Weights of a small transformer language model: no position embeddings.
MLP neurons of a small language model. Each row is named by its layer, matrix (up: input weights) and neuron, and shows model dimensions 0-191. Each number is 500 + 50 x the weight over its row's rms, rounded and kept within 0 to 999. Numbers have three digits each.
Before each neuron's rows, "fires after" lists the tokens most often just before its 100 highest values on Wikipedia text that the model never trained on.

fires after: "he", "t", " ", "et", "ou", "g"
L6.up155:477544475470484622744527470458540499496568486486503484359541578571515428516515528497459425521571528500516493554484546420531453574458482517455485568414548525498579475541511476510398473536465459443496494474505495516379503578498571514428535520506500398477468459558547469372420510599452535437484502472521503512593579504466506552505529446584457455518485519531537432476527469552466603538458577429437567462539480515494463548534495552487483520517462573494476434527491584577523459501488458517488503495542511457417487426410438495485486472521552487499506480519477563507452532488480450418

fires after: "e", "i", "ran", " ", " M", "u"
L2.up727:407521552500560545617517515430435501529471542541599608508489546549474527491512455548492439499526457515476454487477478522378506509473417545404411434509445455522512511502490562470479413484511463486443522541557467412438468499514460520561524416476478417512562566508449448616515589529532459489500508475544590471510550389435471426512518468466540524534486567546427429472578534574481405545507495500438475514430471546470466395560520449505553584503524490511566531547429483512460443449439490413495572544539539392540468427542495464544480450508534515512444545592504574570507556422461565555

fires after: "n", "on", "r", "ol", "ber", "ar"
L3.up677:499530461538526598554543437595507511446547572569486474375445491545547516458492476426444449609487514500449456525475469432548506541433532571508512566478514547496487423528564438464615555465531505544525520468513501557500483551445531644474499539526523435566538484437509577472497565543424396468553466451436451471559579484535515466514558477464440524466506530563413484543470435437530428470540515379486486545335446539481501455489523509535457522486603490546427478457446451525501526361525492453613451465430530518537519465524484515558476455581547457588496464540504505482528498512510532471

fires after: "\n", "I", ")", "an", ",", " c"
L3.up51:454485477411511499462501533420531476442432481536442636529511585433476585504486472545488503507506430423487403552496451498552540535448514516472515404477464465491493530524432498527589523498512479512526462572634513432671486500451511490434480552523471490487468448399455480510509501428613511414469521455510491502506516513468497543491482488452489525524412464549476488397431418448497496517469497531496479513588538472573523418478591557506447532437560455422520591510572508406477531485517490474349574568592487499481599493461577532524533432481588492460564471539423522545522526501521551497

fires after: ".", "==", ":", " by", "===", "an"
L3.up649:460497515507514497522388463497457446575544380432470558520469519479498472542508487532502451481482444523546531479418562515559537591549462540496494470502504436549440531519554470539598426472636534506489546497474429535528563483565485412499592527604473502589501428446593486493435478507528519468489570431519420526575511454511490524552599516420516457466454460418554476449500396458500518433455557591458467477451497408526537478518536490575522500537580554430512429554473469574476476454450478545540548532496559461515514437556405478472463516598492391476484469421522567644481459470483458473

fires after: ".", "e", ")", "=="
L3.up336:455512445434527502451515487540475510514462410449470438473559484449437527491581492537443397502566515497512504584525456548569473515590439530536476509472527487534424585487540554526474535482545502468429568541581466411600492461623447522489560537588466496525491500421477536483459491586517459378504488447555496457460552605564485546522448505453559422538497458427571510529536402488482473526462577421472556554560494494444425501545463497481426524525580393543563458459403475486448472390456484526477584483481485477549468511564466430480572518585510521487561524575372524568543534482493489537

fires after: " the", "p", "an", "ro", "o", "qu"
L2.up88:514496440481451540458431509493583589551521545543521455558547495430549520464495557512493447460519483515457503496480383525544528470506449478445529480482441486472465572482619599519504552479432485419510496367470472525535528412493583586463583514543416447529529494519520460535476512471512423612596517487514504550482477581577521519637566536473575450485488479561446447539495485462500580431551565493500512488448562492563467540442565484496536518536409533495547416456579495544379488425594596459435469469517508506511481500426439567509472456425452455526497593499593452459465424510531467485

fires after: ".", " wh", " h"
L2.up264:460544550510457568515509475574522510487547432423559497493499462559471441501534459561483436449566557462522459574538512454475546611513516588525528465414517527563447486422518561554420505432454490444505557484483486560518462517503541547451529487554490479529502551518529526406454528459443479501538475514462488530583438446503474436486484449519534432556468481597476507423476468434635522560400473624524449446583562456496615506510592410491577461596572481386458490469411470412498455482439512558524499448534505561490533457557533455500583455519548474438542529461575411470491451580562470533

fires after: "r", " it", " M", "it", "u", " m"
L6.up254:539500469478513450573564479487479518471534445426558487475524447452534517407430525538399489443510543439533461479457580407509495488435589493552476458460485454425488505593548483477551578414509511532529623543453507457457490456461439516488493493489457553627464529454502525441519523501560507488543404425522476522453478607513403482487412439472574446485470547646521539440489499476515519523558472493465488438558551587459481599581483464446434528574545459522531484468562495609469448477526463620575448564542542407515454469453543458512537391584501462464515456460524563495529553543510513518

fires after: "e", " m", " h", " H"
L6.up468:513487512370532563572458458457500488460544522492394508489580423528479508573562428514491561577481568562548567555580493528488584486556451501481497472471566593453532506516480464527384470390504533458545458528459497496501526519561568453497567503448508560416460403518496431491422567408447529464441403487508613453517484514431502457561474554550441502503493524475483457399531440481506486539506576516591545565520514509579482496480474484533470536458442583514536400435453535501556501428476527611418448525559484532501510456552531523458501400582521457419575510440550439513506466461483429461

fires after: " h", "av", " 201", "s", "ro"
L6.up710:462463558443459528515449500487562444517523572479476515452469449450625409532589500588506597579503431511483503579559461567492479458461486470479474569462527387460490552537603483530494461554442522588547551519445493496518506470562521464482521511583537537542589523522494520479481574547462479427469607516531509526515478491440452494579459523495532455473526387488470503429416423613543457485402546498505555527548568459554424500464416520442447593549421513555490577607465448491485478481585435541481444453456473526474501551483463439541574528396476521527543521482476421472600489451493490424

fires after: " n", " m", "m", " M", "om"
L2.up169:455529481457431614467524501500550555496542529489527541383514445500504516517464471530503586564450534559480484433528530492492542551565499353469479536455472449499486633453540515472534523468474515595543429452542585495501503469463473492372511497514538432471554457559501602621496386463545466471546598462435456576458472512550494493449451540443428528461489408502477471423404487381462405512497538552485543503427476497469544518552493538472542565434522453477512531481483539488470593524591488527537450417500523470499413471568545551616513551507568485499539467449513424552501554505571512480

fires after: "\n", " W", "C", " in", "is", "W"
L3.up626:538520537510488472508492505435479498442399470517538448515519461455443532572468566500449528521475539500547415490603473535518486507502574429490518503573426422455418562474504518636513463533522484534518480463491520465465490562523487515598532517540441539459503448481513416467487386491458460582466545478476519483611547576551476483476532573370387455532388480417526535444552507551519478404483548489466459582449500548437519487572556474483574464547524416434429520507441465380476605485456522470513557471506463589522451535518552564567499434419594488484508548468549452546514473545396547500

fires after: "e", "y", "i", "on", "g"
L3.up591:459548501503363439437569518457530460518484503554480454446546538460573530414490541490518468542494564466434535530520444520490442428519521533553465541600483504468547471414468569542423561460512486538554454478436430443530538515527561479446575413548371440426498475503598508654457527457478555514497430540588581498464526394526446534468514592481415491564540517552495504453480440522470504471516523555553547469470573448516512381423490483466543588554503456511559573437500535512552495558454496482542462447505453465473542497513554514478519492524469423452615444467504461602470435471413512540

fires after: "n", "m", "th", "ed", "on", "i"
L3.up491:507520422539486436453517517535518455488502484424402553460475485549546532603548484535445537504444509500457468533474368504473535464554578530487541505443511569478478522534425528588539461559486462543469595640441529530421549529363506490519476465480422500485464471496543583473502460487476479463599516582429499572497486536416438526516461506461439584507548578514563534491577477608421453448450507511489492527507550495482557472430436455490500500531519494568452371583564476512574456332556480517523499548548471475480545508529567511494483428545522469488461510469454441465486567512481635471

fires after: " B", "ec", "r", ",", " F", "il"
L2.up165:630433554504527490483560556492542427555516452446540537541478533501476470537452533535522402484434571461498512541506493536489505553604503442495497554474518491477385436487485497367532515485472469490441567529504594516620527497571533512537543535495461424516512557539468433541522442565483544555481493553568493476410482494424462497550559538444518530474427433499472491516474453486503529555480488480519461547518563521516551491373458532536412471547454568453537409605512530560523478568644395501402519518509538559434492497485559479423533426443560475448474525477523466482496340587537499552

fires after: "our", " to", "er", "ig", "ur", "or"
L6.up140:405541507468469502534546431552417492589666482499450576483493485576504494464516531478520420519506538530470428439479489502442479453433601533436542410487534473462557494545501433481538522486550533489485440530457552516550636514469503541441429396470555440475417530603505518452528438452535517452499545491456511437498531505534524454449517469527525428492496515471439548482592479446429585504533525485418528513546495579423532488492506489515438479558472524485507536442467468439588459529442532464499479583469569459534566488483603395546540467578555565492556520514471479570465471549500318442

fires after: " S", " s", "S", "ur", " the", ","
L2.up597:482449433473476464464542525488462487529484424435457526517474549489436454496500455483485491493471508505490468471470525416463491498500408516492536518516476507466494566437472384450544583495477578537522462625575512504562571425507547474452555597491531487527554467536454598533580419488449453594524500493505473525501479409549469498494402512466531526491485470514577462610535405479485512454594403451430405503602575402410512472563438540541547529487476549519479532543563444510612494532573568426563474570389489549517466459514443486482520401487575522474556577419583476508533454456550472457

fires after: "i", "y", "o", " c", "\n", " d"
L2.up201:529512441540483549465504473501569576551548492504474492438510455500505558493595510503483600501435445513472490493465465517546431408533508504436457494582572501494441608513569524540415420404523402419591585526543468478485513534543478514496479546534556507421528456467385546517502521540475509478583565506541434380528449561454465454528481482412507435465530571562517458419465449524471427577527494518389548456554487464462511473541510419528462568485382474473450604427479515455466571523545484525520472496417518497467469602516477611396578530430489494536491541553530538413497510524517521559

fires after: "or", "o", "i", "ar", " M"
L3.up736:538483415545529449544512444411460512562511554453527529479586503492538520526430534529477476509482522541510519454539512497494451413589443452424398444497403542588557578462509477485469483486508472408496513528528506497479568556572429615538483494623513527532425476519439497499392566487578509559466561524474510532477475498433479462437443577491591589574526622528456504541564523433483472461637457543539541431507439509506446418529547456570433535432478416475441541471505595527564541392530490529500474505419567418503537457575497493442481537463437483463446474516487443497559495532493547491

fires after: "s", " g", " G", " B", " to", "ec"
L3.up119:473437576546543518448452475539509501591428454458568450505454549507501566451469476566481499507370432471562510578492559554517527507478440598471462427554496446431443480459530523444422445522510464529524556509487576375514487616569498481495528500498515496469596478545469465534558488592505437475438474463486577396480538508502457417524570370480480575460425489526477452513512472466548484443481485468503509373541466535493499473504459491422462563518379529553547424498454430522517532556582511504512440481576482547644524515477589567445531429537557482450555549568533497440514514515529536532

fires after: " th", " m", " M", "r", "E"
L2.up639:494567498602443557465450518512510556453533530486441516489423477593428545573409433566485486599497461499496486426528558439441437521496377429400457522435564433505585587550436551482571496477510487505548433563412500499550573466422457449409480515483525454477440553539531527491487544439502423470561474365497496478512508509549552457463537422394485480471601453480470537565499541456479525519552504480581492428585558436426558454511602548477484511482555553525564590508447513515433536508513485501490393524494481530528520463500500550475478563516551511592494602487458431501537514466517448498

fires after: "iv", "ic", " U", "c", "e"
L3.up507:481545590472478356504490471551436447546449428486460487471501608459538449480499519483560405457504393498413458532431427468498493411492607552509455570514477515489454534392525532544525495469455507536489556521438443472458495516472519472525469548537597463663476436487525528604480439471452491485477535526563463522423511466491416542538523542437475418588575483545434542440590482576536576468550461576557535481442503497583490474507538489503527420519477441480483473510497603528513446527504546571534562442417514425540530556518511514591524485528551449503429514516577440588548537511540479469

fires after: "e", " w", "t", "nd", "w", "\n"
L3.up525:528508464471474490556487487499459577533536514548480408504501533535520463565509471415482495405435553536520421456508382484425538574482524473441353447510551553538515509489558498472521559555496417534562488478516527391404408606485479574539512517480463507482543468509535518530502543496546467514527468552513539479432492461519507483495525499622489425505526501462520549575591501476431466573543468447479361464449576385438454518541619522504417520484544555463552498470553525478486518509402619596470510482484511485521591520514504544595458544463467566476525569545531489490594435485431433448

fires after: "o", " M", "i", " J", " Ch", "u"
L2.up347:581525494505500471564546556444519486564418537518428497486474525518584537524437540543428462527372454481537461444453498490453518556499476499481481446434466497560558567489464494470505395492583509536536514537538406433555476476575548568516355443480505408562478524466441482546435569515483453475600455594475514518415531524521439525555483563459507449398604515575487523526479470554528490471508501509553506616447539476456555518521503399429458548485525456480433453563534536442520565427506477534525482493389428551474527471465477507489491552485426614527461519574446447490504578589441559414

fires after: "ic", "i", "th", "E", "e", "W"
L3.up430:486521548579478524442491451515480446448479433603563513470400587538468491402514415573511472518537503468514495523555572463559473438560588461449432533503565519603535550443536491506528564426412493529522420508453478647556480469479522442422459481521430464461457509437557523536512526497511615497463448557591581419484550466531497504456497510507486505474473510579583556483426467628516505477563522420462520498446530455536555492505548488533458447532537435475515528484524519468443533535496552598458532436485487512390469451519577441465503453627600511462527367520512481433504490542505473485

fires after: " B", "ou", "u", "l", " G"
L2.up766:491428563507562487506438513465488568519525474508600543479556472577378519455429551560494412493506479545560457586534491513402589469565459473518631465533575506463500541430546511516449414539478515465478561566535513402491489500548517593499450465449530488486560507553574531529511465605520495541493497486489449409500477397518441451510464464535529567561484547537434505510446390503522582516440391478487475449532485491508461563563483434509582460519442437523547437549454447473514534610480493446452548543436458497509577430448440559547403522488385511485441511612519506542569505536512518513

fires after: "s", "ed", "y", " as"
L3.up687:572479507457442400433516502519513497495602554434426449443458567506464469520486596601440531543475494541527517484539590530463582571525525535541521517530571493431516485538488519418556548545579537587489542544482551391517473593550463452538456477488425580420522523522582515515431490470439544508551455491460503527478528563503424411489498544498455407487508430508491534431563517520503520420489499489493514544475533558537488522517507479480537458470422518495582431470466499582476503394535515540525497429414512463359596479531411471396647481513514448495443605497472545434501442448494454472

fires after: " f", " M", "h", " m"
L3.up550:563546403456434551485547485432411496486560457419491468462463513500414473494483522466498622475480510480564500457477565494525338487546526383566559488460436512472469565531459523437423504520597424531543501447543531528469436489489518551537434518523445525534575466507495549487550501510509443498526463445532516574467492455530442467540500492422483405483591598512567562443581584538508454465504491468466576512460559526381455546520466476472503480618537481580494449543502457520453589480542499502482488474501366590637474461473486519480484394565529525468454538538436474519429509545548484532

fires after: " J", "os", "p", "e", "n", "our"
L6.up154:548540538471509457458482508419563466448471550469474514452478500426571648487484459387511519490463541551459475542486509540483514494490584518421453425534551493411494578498472529405537382464418529596553481440442459506540533599446514440479511373513558417484530458574498510511488490488445457454499554464499488482498628557456487487481471494528475480516544524547565449560431493499380456513548478577453456522527460493560539519591401558466563487564450592484556597467513423496600480472497456502476531508450565445547521554548486471491527452438547501492521525595549569506576551528557437436

fires after: "e", "i", "c", "os", "y", "ust"
L2.up656:425550476472473487533567482531403520444556529565429506546530562445586493439474433479487464541563507501529452554508484532487500343571536436439491487503440410534589571484563614508428507512483528546500531556568448548470460565499466456533367425515479524482483523522505455462456460453432528430482554527562533454490589487519391523530537540490532560533474543531520528478588408556487520467573580522492442540429456506407437581526478475479552418585445493427485536469507533575534435481523438547455465396565484498454607462466538492580513460610461501493538453489471525529464496452535478567

fires after: "r", "p", "c", "o", "m", "u"
L2.up102:543392452555455348490557518448509523512465497547477559494490483539558448472522388484482508461544498481539554512524489574453583572391497600535487541479457486558501461440511510567463510432541465484455543467485556485423493477525546547478513487445505568506515577554448445561530576536425428550538565542529498528456478497432488556476598521359631484496467528434502485594430528516473497450500524494508555504412519509460526487482560500415444449482499447432475554566475572573540401607555589521431507428452564569406557416467450472504483492493475436491490545477478519501495543579570521520

fires after: "en", "p", "n", " an", " V", " D"
L6.up692:533499498424485462522506444487503396462513469569477548448426445401490541521537526505501356512378469542493511596573514582542527485488638458486497408471604510384441488613515393501506432408366456525598495523399535452474438535427465531496506528413494494541503493510558558580507478533486497491523460464430510584494543500512443530576473529424512454525474459493502548493467474517544501516579499464486551506509470510511548432554551517476447444511532504467483508502493505590560542516569405473461516486549514563590509474563521538453482524537455437485506498450609466480467541574608480477

fires after: "s", "p", "es", "on", "r", "ra"
L3.up461:510514452645479433425540461507456452539546527499483570511458544553521489525479494506501462493462537439491531617494554429489510432520412390536418531514496493544462530530559479530489614491490530541496432552523596462579573553522518444531526473460584573557483484383557460462469499492471531499608499464468433470475504451474471578461416537494536484436518541532425442562513466530578532522479464459411535547480484449455501529502505499602562522567458495591482490484428520637509523462509582549470520403480399489474527446470509492447410428489593524384472404549502528471555551442458461491

fires after: "p", "an", "o", " f", ";", "|"
L2.up217:577467431506440455465486425476622505534503605455466426473547451598487511532451557443487465531511449539470533478558511480580479481476486489536536570522457457561448629492522500493468430561521400608562510537449542608490528454448438428456620464523491457630422515501462520474572492508515508504528497410487527517570471456514491466535538479505630490530501507545403437453524562485471497365478485488473487424529434490615502531500525561485545501503488453515508480481546500437566383471533493564489530524458505481440473489448437564511518552424521605445573530478487422524496481551563464425

fires after: "s", " wh", "es", ",", "=", "er"
L2.up240:506485473525441525513528484618489484508448495495484561478467470447419440448575496468596541397435558433473351564489539502434465474523574540544497513490506437565413542435499458572429534500536510512573517493513539500539478517532494404478506457488475472474505604493590498441552568530452478522610433440571517601474431609567470513558473467428425513505397437516434549513493583467513527546529536513509505448378562483527543531498506571482580563606479560406464513574424544488543437554529469488520506465465496502454442376530476519476469523432537509474524484495518516437498582487501493422

fires after: ")", "e", "ad", "as", " is", ","
L2.up717:363591479497552492460440491513539475432406406505389515436570588473460467428583469514470520497426546505528506535523503554560541431545506520526521490562520499461526545498470486521596445441551556515470519579484501474581487457433442515430475473501538443518470442506518569448490507553491513426523543545566426513401488465495512427483490458488428562610573542540458574458524424465450519594431562532430495517548423478552524416604379466512501447543553399465581585570490522547513455471482492501450547529515529464577489516453410409491515506500433481486504553519464546598495459527546543472

fires after: " W", " w", "t", "W", "o", "as"
L3.up354:539512485430454456520542575551627558437491449428532474490524505604516531495457472547504616476448510501473477503521603514472450575537493523446596568535479495450463529444478469584430536586600391513502389467497421482502583543465550414475461453456538502416599379528509471533436521595551506449442507491448510512538447408475459458566562541425428587524497478490473449489580530561539571487464555474460520491534511502519558480449480496501487506540593420459436508587507453495536486525502421507501502452525523559511518570458515466446634424444532532467483572434538451489539460490486524524

fires after: " w", "ow", "end", "ay", "w"
L3.up15:439481461492585461558563514497546480520476499473500434537493560535477609594454521515481483452494496460541486475532419481433403428500445454517475530507543462467544509586549488494575438595439539516543476500480457524515482566412433603489435500551495574453559432526571488483502543483482423446674538549526575491531539456514489439508475556543501503475550441459582455506467490492448557556537439500512431425494535411456462433462560478556579470534610526457539508496453554523471497506377475543506400464512480471594545525511485560556455484456479568336543533549493455448487464499493511384

fires after: "i", "u", "r", "p", "en"
L3.up502:434507482480536473565563476430504487431536517581458493463426437484581444555377568436488471504557458535510486550492467588476481457517518573360519477484517599483484447493543490575462525484420485507572595604476490457513525417511527457572514525514500571488509523557461567496441529578578514534456514391435618485503499369439468492511461453489562543516484443611343537485514516540489469524482478419444499528493479507494596476475503519541420548547505504448475591541508583506450479529598511419480490522363510443507434535476499473488516476513563498446463463541518504523488481570439534455

fires after: "us", "ro", "r", "ly", "o", " o"
L2.up150:430488445459518412434544490521431552546442566570380502558501365410457465561568503496500518500483432475569469550525553541411591472471548483536489600503453512544391505507572491496495589463570472584564579550487457445523428573473504531497485519521451451530497425536470458558535464558505529553522494490475469467492515525514507501433475494547534517472392556478473510533489519524496497515481584488565566464425593434524447464534543479430486476495467507500411478419398440645585501604458433565498450488415542547523437501464458461543429537502483483566527502459526561553601519451525541509

fires after: "r", "un", "os", "en", "as", "n"
L6.up753:524441464488448512593459507458413447433517522484408571507532541484504518471431470551520449568495530430521466486555553573545501397467472418390519521507547500452497509515600522407475503460389501600464557507510620379462578498530469454473482447535584512591467425518461520492459411542474497400493520475463487465501547456437568440487534515546514452527507457534510494553535558520473534540540480526496491610514499508518546532573517562482543486569557534487503582534548545568557515421533448451496392419410472524519465481502662423538538539467572575492499483444456514466407498528511544467

fires after: "p", "n", "g", "and", "in"
L3.up467:501428507467394452493452508501454434644534467359374541475430428517534549589489492502542389575462429395476563535529544372504521464449520439545526512461536598458473519517468531493513579506484459525515538532496492474525405464442531495472549440516503447515572523463545445530507504478473578523544502549456574455565557559459515552478612505487579426566536495540505551580509563586512471418550383453527555488484493465429471437522520513473513469458571510441515418482513501507542550550632501467461469496498432515482591466538490500521485453457523472525533471549534451482493576451573517460

fires after: " n", " H", "t", "it", " h", "e"
L6.up415:473514552502441515489479502598546583519418434489591445551472511456599345531571493474516408514477557440539539505515463464474484543522499568532513487550467524511524563549442592595535560472545512472532553521484533477505451498447538488480461462558488507524479539477503498477486617523492448461546500489391445475557482508442487472474422564491401412469514536519538507438543484588451378638426614562514476542514420438469556466509535559550586445510515496479548550578484555476450579445498436470498485482492404482469490482443410529580494547577477527511515474566452447447440552560554439463

fires after: " t", "t", " to", " ", ")"
L3.up624:611577435515478482520501513471515558517504526422491512530563480551486436532471521458455543458523469522491655552480447410495565597371558456445466470492481465362492523521579514532488513549510411514559436523498422493517481457587456559505478455521628442531484484548456446465494519459524470339609442567490471449524520537533529583448470534538443499511470524396501507451518476481520485558442462550474451493612493514548476466490508567453527462531430462534497533501528405507463528457528440504499436413457503574597534474531513464445545483488529511565576478501421506576629541531478481487

fires after: " b", "B", "us", " B", " m", "e"
L3.up268:514550520598555501454513464481553565466563564449628527495588483509577477499483437561532479407442532515502453456558505557475440453484485460546535546515564559456557539532478517451433498560474446530500500455425500522521498615584420399454537505552494470522537554495530530529445555483490492492479414404588539513501375527497585540406464508558506442437563449515477411585489593541456440454564501489477554478552447554556493556567496510531399478457462589485542524472503446468465415485457511520417502529581498428486439488509457504475465407545530414448457476381480559496547483585451482517

fires after: " I", "\n", "i", " n", "e"
L2.up455:438504559533581542503492413589539550490556477505478482548603384382540531458469447570488427482414533421504481569541524531518493505463532475416448540513474465604485482494416528543468464549485402498547575468496505487470441485498543566506500571559554491479525553450480430511421382564524448494567581496549557429597605465558423449542435492462557493473538534496467563461541526557574513558520579518408544605507476471461473439517535466549461593551458533510462525553386442407521472491486493523496514568453470472506490463496455508561445480498454568490439416450506496500467540535410535537

fires after: "p", "l", "om", " m", "m", "le"
L6.up343:460508554506520518539506435572530412632556545555521567434553497455482521541460446533521451486481470495524472532474518465581488495550527411610498474506533533473523517431459474481499533521391536459590464436440526462524444543524496445530412427373441379544517555608435472588567445488487472496487552541513446588519541397463526525470576522509536536596539467539472444459455535496506409411592565570489579471501467556424532435521521511457511557522548482425522504487470571448423516489512466577502483459532516487489406512473545514485533485600548470526455516464460476482394547473614476443

fires after: "n", " E", "on", "r", " in"
L3.up719:432504436517486477485598424472489577534430483546475534518396471546567433465484510510487447525382524419426490603432519446425524471526481542503482460481586543622488525505535543540543465493555517536536459634482531505564522509406369514503490443507601486453571469431513535445507561510499404496579521466462448534514514488588505460546529523560505510506515484429396490404482489514537507467455529541574450514481495471498571430569544423425483540532519476544412444550597536518492502428492514453528542468478509619557521472500568412457462458508500451424557504569572516493484576441455541446

fires after: " and", ",", " H", ".", " that"
L3.up620:417549494528517418490520492457517524515497409519546546542518497530495497477512478503550412521439483431571432548504485418531515521441490580477502419424518477561496534554545451572481449519484439517513497537573363485569491445563449578382532452633551525534532515546427587460461525554481513489495507498507470512491513495523505499463463541606497531617479491499542529394365504482564473496420502455508433516571473495529478533504469531476475497494573436406538401538477493574455482481455568488478377480493506568488395465526536444490465542546653497535444566556397510498532577540456441521

fires after: " h", "t", "e"
L6.up598:504495463417526491543457546455491497545452480433517478404580528490538454640428513558468545481589493472548500551566553485575483494527534458475492505454493445529537529557599473458422501489510372498526506441600519491551441567567479485572508478409573558488499451543492427385453541589505502484503457487516545513484557548416501429572411537510549519541557530413481490442407431535552461531393533540468503488560562365590392523461550463525490541482544472507544596472445574534497448498513540489488507424494435493509521424497448502470455393510487513623551506531501570518509500482542505520

fires after: "ist", "ar", "or", "e", "m"
L6.up374:537460485514504423550521523538574490499521504571544470416515472522421536522444441499422533447447433512445464519524453452563581530539447480489480480506446592536584615464484506509411501617502526488515454512600468489496474585511519479520502505494516465533497424449447629439511497551505447488539579413511424498507503457517497507537503460502518431560551532531575473497611419499401381499577467526545390460541469460535596507511492505535545575414489473429441477502523501490533514465407437512544469505549607482527497421624453453528431521451572455579515456381531480486582500528472527450

fires after: " M", "ar", " m", " w", "a", "o"
L2.up718:460448530504580553543580512416471502470570485590575535511473465500533514513541510469514478446467441475558491522513478468473431507575469553485509497420514480516651548481416453498520463510474497438440482566463499440606433556508379478537479545524550545551524537459449478553524406550530464532558449548442535525531484434449469538498566522498521505586472551548521565578428551487471514531556444535489525482366514452483371423518487509572492593469476570448468482430469414455422457419489468496522516486448589402639516526552438510469490524441574495400508483496521442454477476591462447531

fires after: "=", "\n", ",", " is", ")", "."
L2.up241:497582566430473522419494577552505474499597454457508576492632514499544503399402494601498473534549511448512455579530526507527479499440415501543551497434439501446405488501491464425562529507558496477529469587556522446589439553584452402514459539594515453530459561470501495482485523552492478463494530477532466506412477423537391507601523599488483472507470507521439503448462429492439443586503438533558535579524509545549579392489471541516460431483470491434573522454485451408392514500469503422463540550559484577465482469544485532500465497549494500519568544515455585403489458555531528540

fires after: "or", "ig", "f"
L6.up107:447493469454448545489466503473560486485528397460508452530576473482478481578488547479534482550494515520451452494529587488543493409499512545379555471573506462558477601421428512460463524477495465490544490494493450529517506505495552586552542417513547347430392495615546555501428474460558513407457516455460462519580611505469538491490442510523532461501442468533451499527505535499536573459510469526564515472542504566512484484397506542521468435522492489481461511599498513451394423498490634439420515599573555529558443546475518542387566619540477525445461479466498509561430521467446528424

fires after: " s", " S", "a", " B", "S", "i"
L3.up527:453534577537472524430493514495425536410566560515512589455499529459554499578498534564529558396459550418560443478415471454523386534461476521498528504469473436474468535503479608544573571532485496505556514541462583483541485446494440440535479492581487528452508490481500504518537527525481492548532582407491568529372480509422548449452514436432482440463581457557486527463506451599509438442495477532570493576577549425476390451495473540568422391468526639430571479520516486481527458491523445504583522581530465512547452443553541474511467563527588484493468461443466497543429551581463499524

fires after: " S", "or", "i", "f", "ur"
L2.up248:523452484512535450468466501544562484547500520495520546556548539554492470478485578482529457460470588544474444474412433452553536457477462269438495441582466546447443576472482483429555568473586469521503467520499605547459507431418484534572565519529532446460475445569500578525527501393514453595569573559411567496572563493491502456479489491389522522495478414492455541455482531577553486486531492424510533504586549457498470458498468560621466467473553567429457473493550458521464514472489514507497509542586589517505499498581461507473526419443487497465474469374534499558538469563524483486

fires after: "le", " m", "e", " e", "m", "v"
L3.up191:427496563524498490498529467446449567498534605572529531508550492552492557407539435470527516454409426514455437553581438563522474460529547455462436469396554550584624543562437542535474461605399537479547504635482475496527465527484421438536479447470632480552472570560477560443466545499492467460542490531487434420510478475472510457488464488555514402611525509486595464497433530454501503427470533454556520397489454506565463509470483570527496499523541494549501377554503470555581502462475491467544484418492484461564483510450403533457539487548448474504579461424440524448492503517438496481

fires after: "g", "f", "r", "t", " J", "j"
L6.up381:441492423536489424564569448485433419551499526460587545378564541531569526549415489515563459554505540478486465541625508399526566462504484446518511509484467472502519462514468505582479614550536455477534483532533491484452608557497495500528580393467452490559401500417504505528441594616391546490485447465580459494472418547479467597514522566500474542487531522491423529451493457471511504530451481504482528479606538476538573386544419516498453509519486458504512494526447488487535436377552420409468500538483479511525564442481497463521527451495544518522493511456504632523483460450477564416